config.yaml
num_hidden_layers: 12
hidden_size: 256
num_attention_heads: 2
num_key_value_heads: 2
head_dim: 128
intermediate_size: 1024
vocab_size: 512
hidden_act: "gelu"
norm: "layernorm"
norm_place: "pre"
norm_eps: 1e-05
positions: "rope"
rope_theta: 1000000.0
rope_fraction: 0.25
qk_norm: false
attn_scale: 0.0884
bias: "none"
tie_word_embeddings: false
parallel_block: true
extras: ["capped logits"]
init: "uniform"
init_std_qkv: 0.0501
init_std_o: 0.0102
init_std_up: 0.0501
init_std_down: 0.00511
optimizer: "muon_variant"
learning_rate: 0.00143
beta1: 0.95
weight_decay: 0.14
lr_head: 0.00385
max_grad_norm: 2.0
warmup_steps: 200
schedule: "wsd"
decay_fraction: 1.0
decay_shape: "pow"
final_lr_fraction: 0.1
batch_tokens: [8192, 16384, 24576]
max_seq_len: 512
doc_mask: false
train_tokens: 154600000
max_steps: 10711
dataset: "wikipedia_en"
MLP neurons of a small language model. Each row is named by its layer, matrix (up: input weights) and neuron, and shows model dimensions 80-207. Each number is 50 + 10 x the weight over its row's rms, rounded and kept within 0 to 99.
Before each neuron's rows, "fires after" lists the tokens most often just before its 100 highest values on Wikipedia text that the model never trained on.

fires after: "i", "al", "l", "0", "r", "u"
L6.up587:65 70 65 53 65 38 58 60 35 64 44 64 45 52 72 53 54 53 41 47 53 50 67 40 47 34 57 40 49 59 52 48 53 67 45 53 44 40 59 38 56 44 42 69 48 52 57 50 29 54 57 45 49 50 43 57 44 71 72 64 72 44 54 40 36 44 67 44 57 51 41 59 46 51 68 54 51 51 48 50 42 40 61 52 67 62 48 51 49 41 63 38 56 60 51 38 47 52 43 38 41 49 50 41 28 44 59 48 62 41 66 36 47 38 41 27 57 42 38 51 57 55 51 54 45 50 53 33

fires after: "or", "ur", "ar", "rom", "er", "g"
L6.up396:58 57 43 53 55 56 27 56 46 58 53 55 56 63 68 51 48 47 55 42 39 43 50 50 34 39 46 56 40 49 72 51 29 53 46 48 29 53 38 43 57 52 50 58 60 64 63 38 45 60 51 44 47 44 44 42 43 49 52 42 53 61 52 66 43 53 45 70 40 62 51 47 38 47 44 51 59 60 59 44 48 49 34 49 55 34 43 53 37 48 33 31 32 62 50 52 32 69 62 42 53 50 58 45 47 56 50 53 36 61 64 41 77 81 50 29 38 61 62 38 52 49 54 50 55 59 53 41

fires after: "t", "r", "u", "s", "f"
L6.up228:35 52 40 68 64 32 48 53 51 57 54 53 33 56 60 57 46 49 40 52 42 48 51 46 52 49 50 53 59 62 60 47 42 61 52 65 58 50 47 59 48 67 46 59 55 53 44 51 36 42 34 75 40 45 47 63 52 54 41 38 50 52 60 45 30 55 53 46 42 42 48 62 60 55 61 51 58 60 37 48 53 64 66 67 43 45 54 50 60 39 44 45 59 54 39 44 63 60 46 45 53 59 41 51 40 60 49 52 50 46 26 48 37 60 39 57 60 56 40 39 71 69 67 44 49 53 37 57

fires after: "am", "h", "r", "t", "u", " h"
L5.up143:45 49 57 49 52 52 55 47 37 40 61 65 50 49 71 55 62 52 54 37 55 64 54 32 52 42 35 43 51 43 56 55 78 56 51 45 51 36 52 48 46 53 42 69 60 63 48 52 45 55 49 59 66 64 40 61 59 68 44 41 41 40 59 36 54 60 57 55 52 50 41 63 55 57 43 40 84 41 41 49 48 41 47 61 56 44 39 48 38 53 71 33 53 53 50 48 38 55 55 46 53 53 47 46 65 64 70 50 42 40 56 46 56 49 50 57 46 59 30 61 36 49 53 54 49 53 41 34

fires after: "iv", "t", "u", "ig"
L6.up777:42 40 30 74 64 49 49 41 55 53 48 56 37 60 65 45 37 54 31 48 50 53 39 42 47 30 47 78 69 56 59 49 59 53 40 51 59 56 46 57 55 52 38 63 45 44 62 47 30 63 62 52 50 40 38 58 71 58 44 37 46 52 65 49 36 57 69 50 47 48 40 64 50 41 44 48 34 52 46 42 59 48 62 27 49 39 62 66 44 56 50 28 46 41 41 71 60 75 48 48 41 47 44 56 48 50 55 61 50 61 46 61 54 49 73 45 51 57 54 57 49 40 48 45 39 53 50 57

fires after: " o", " O", "on", " (", "an", " con"
L7.up725:61 45 58 58 53 53 38 52 40 63 35 46 50 62 42 46 56 53 41 47 42 60 47 46 56 65 62 38 53 47 66 56 41 38 54 63 48 37 68 32 30 52 56 47 62 27 31 42 53 38 52 36 48 29 48 65 47 59 60 37 61 64 34 45 51 63 58 56 55 30 56 38 48 71 52 51 41 61 54 54 66 46 43 53 57 49 52 36 52 49 37 41 48 78 46 44 43 34 47 55 47 58 43 66 29 53 42 44 63 51 44 39 48 40 49 56 61 46 42 40 55 70 56 52 49 34 40 50

fires after: "r", " or", "or", "er", "ly", "ag"
L5.up695:48 48 64 36 67 35 42 35 39 58 51 54 58 51 52 42 47 51 65 64 44 62 44 57 35 57 75 51 37 55 46 61 34 56 57 63 43 48 40 39 32 44 43 42 51 53 48 43 35 48 51 45 49 38 44 49 43 40 55 39 46 57 44 43 58 63 44 60 44 40 47 48 44 41 52 46 44 57 49 62 30 46 54 47 40 55 61 57 44 45 40 45 45 56 45 53 55 74 63 22 62 64 46 52 45 32 58 50 65 53 43 35 54 56 53 49 54 54 45 34 63 58 74 48 45 53 41 36

fires after: " pl", " st", "0", " g", "l", " G"
L7.up119:59 46 65 41 44 46 55 59 32 55 46 27 51 48 64 47 35 34 28 58 67 37 41 52 52 47 49 49 53 49 52 50 56 48 62 71 44 40 55 51 35 60 48 64 41 62 56 53 38 54 51 60 63 48 43 49 56 58 61 63 56 54 49 41 46 68 53 52 47 55 53 46 51 43 56 58 33 44 49 49 53 32 74 66 62 48 27 49 66 56 70 56 55 63 34 50 46 40 38 53 72 33 38 50 43 47 57 58 53 42 47 44 43 39 40 50 54 43 49 36 38 38 61 59 57 71 38 50

fires after: "or", "ur", "b", "ri", "ov", "ast"
L5.up79:60 57 51 45 49 50 57 44 52 54 63 45 66 63 57 60 31 56 58 48 56 47 71 45 45 52 49 24 50 62 54 37 61 65 41 44 43 66 46 40 59 60 67 36 47 43 36 55 43 64 37 52 53 38 65 46 66 50 53 69 44 53 45 46 41 62 43 38 47 42 51 52 60 53 65 57 30 59 48 70 40 48 45 46 52 29 48 44 43 54 32 33 44 63 38 57 49 63 66 38 50 44 48 38 72 41 56 53 55 64 55 47 62 53 51 57 58 55 52 50 33 57 58 39 43 39 48 44

fires after: "c", "r", "or", " in", "e", " on"
L6.up533:53 39 51 55 56 43 54 49 49 45 51 51 58 57 51 35 42 36 59 66 49 51 51 47 41 50 63 31 61 33 59 54 40 59 55 61 52 64 68 51 45 52 40 40 58 51 37 59 56 56 51 44 61 48 46 58 65 42 65 24 50 49 35 68 54 61 56 59 43 61 62 38 43 42 46 53 54 59 45 41 51 60 44 47 43 39 58 59 41 45 40 40 58 53 36 53 62 58 38 49 68 63 39 42 47 49 49 53 55 68 58 48 46 41 52 62 60 45 64 47 39 59 55 77 51 69 55 26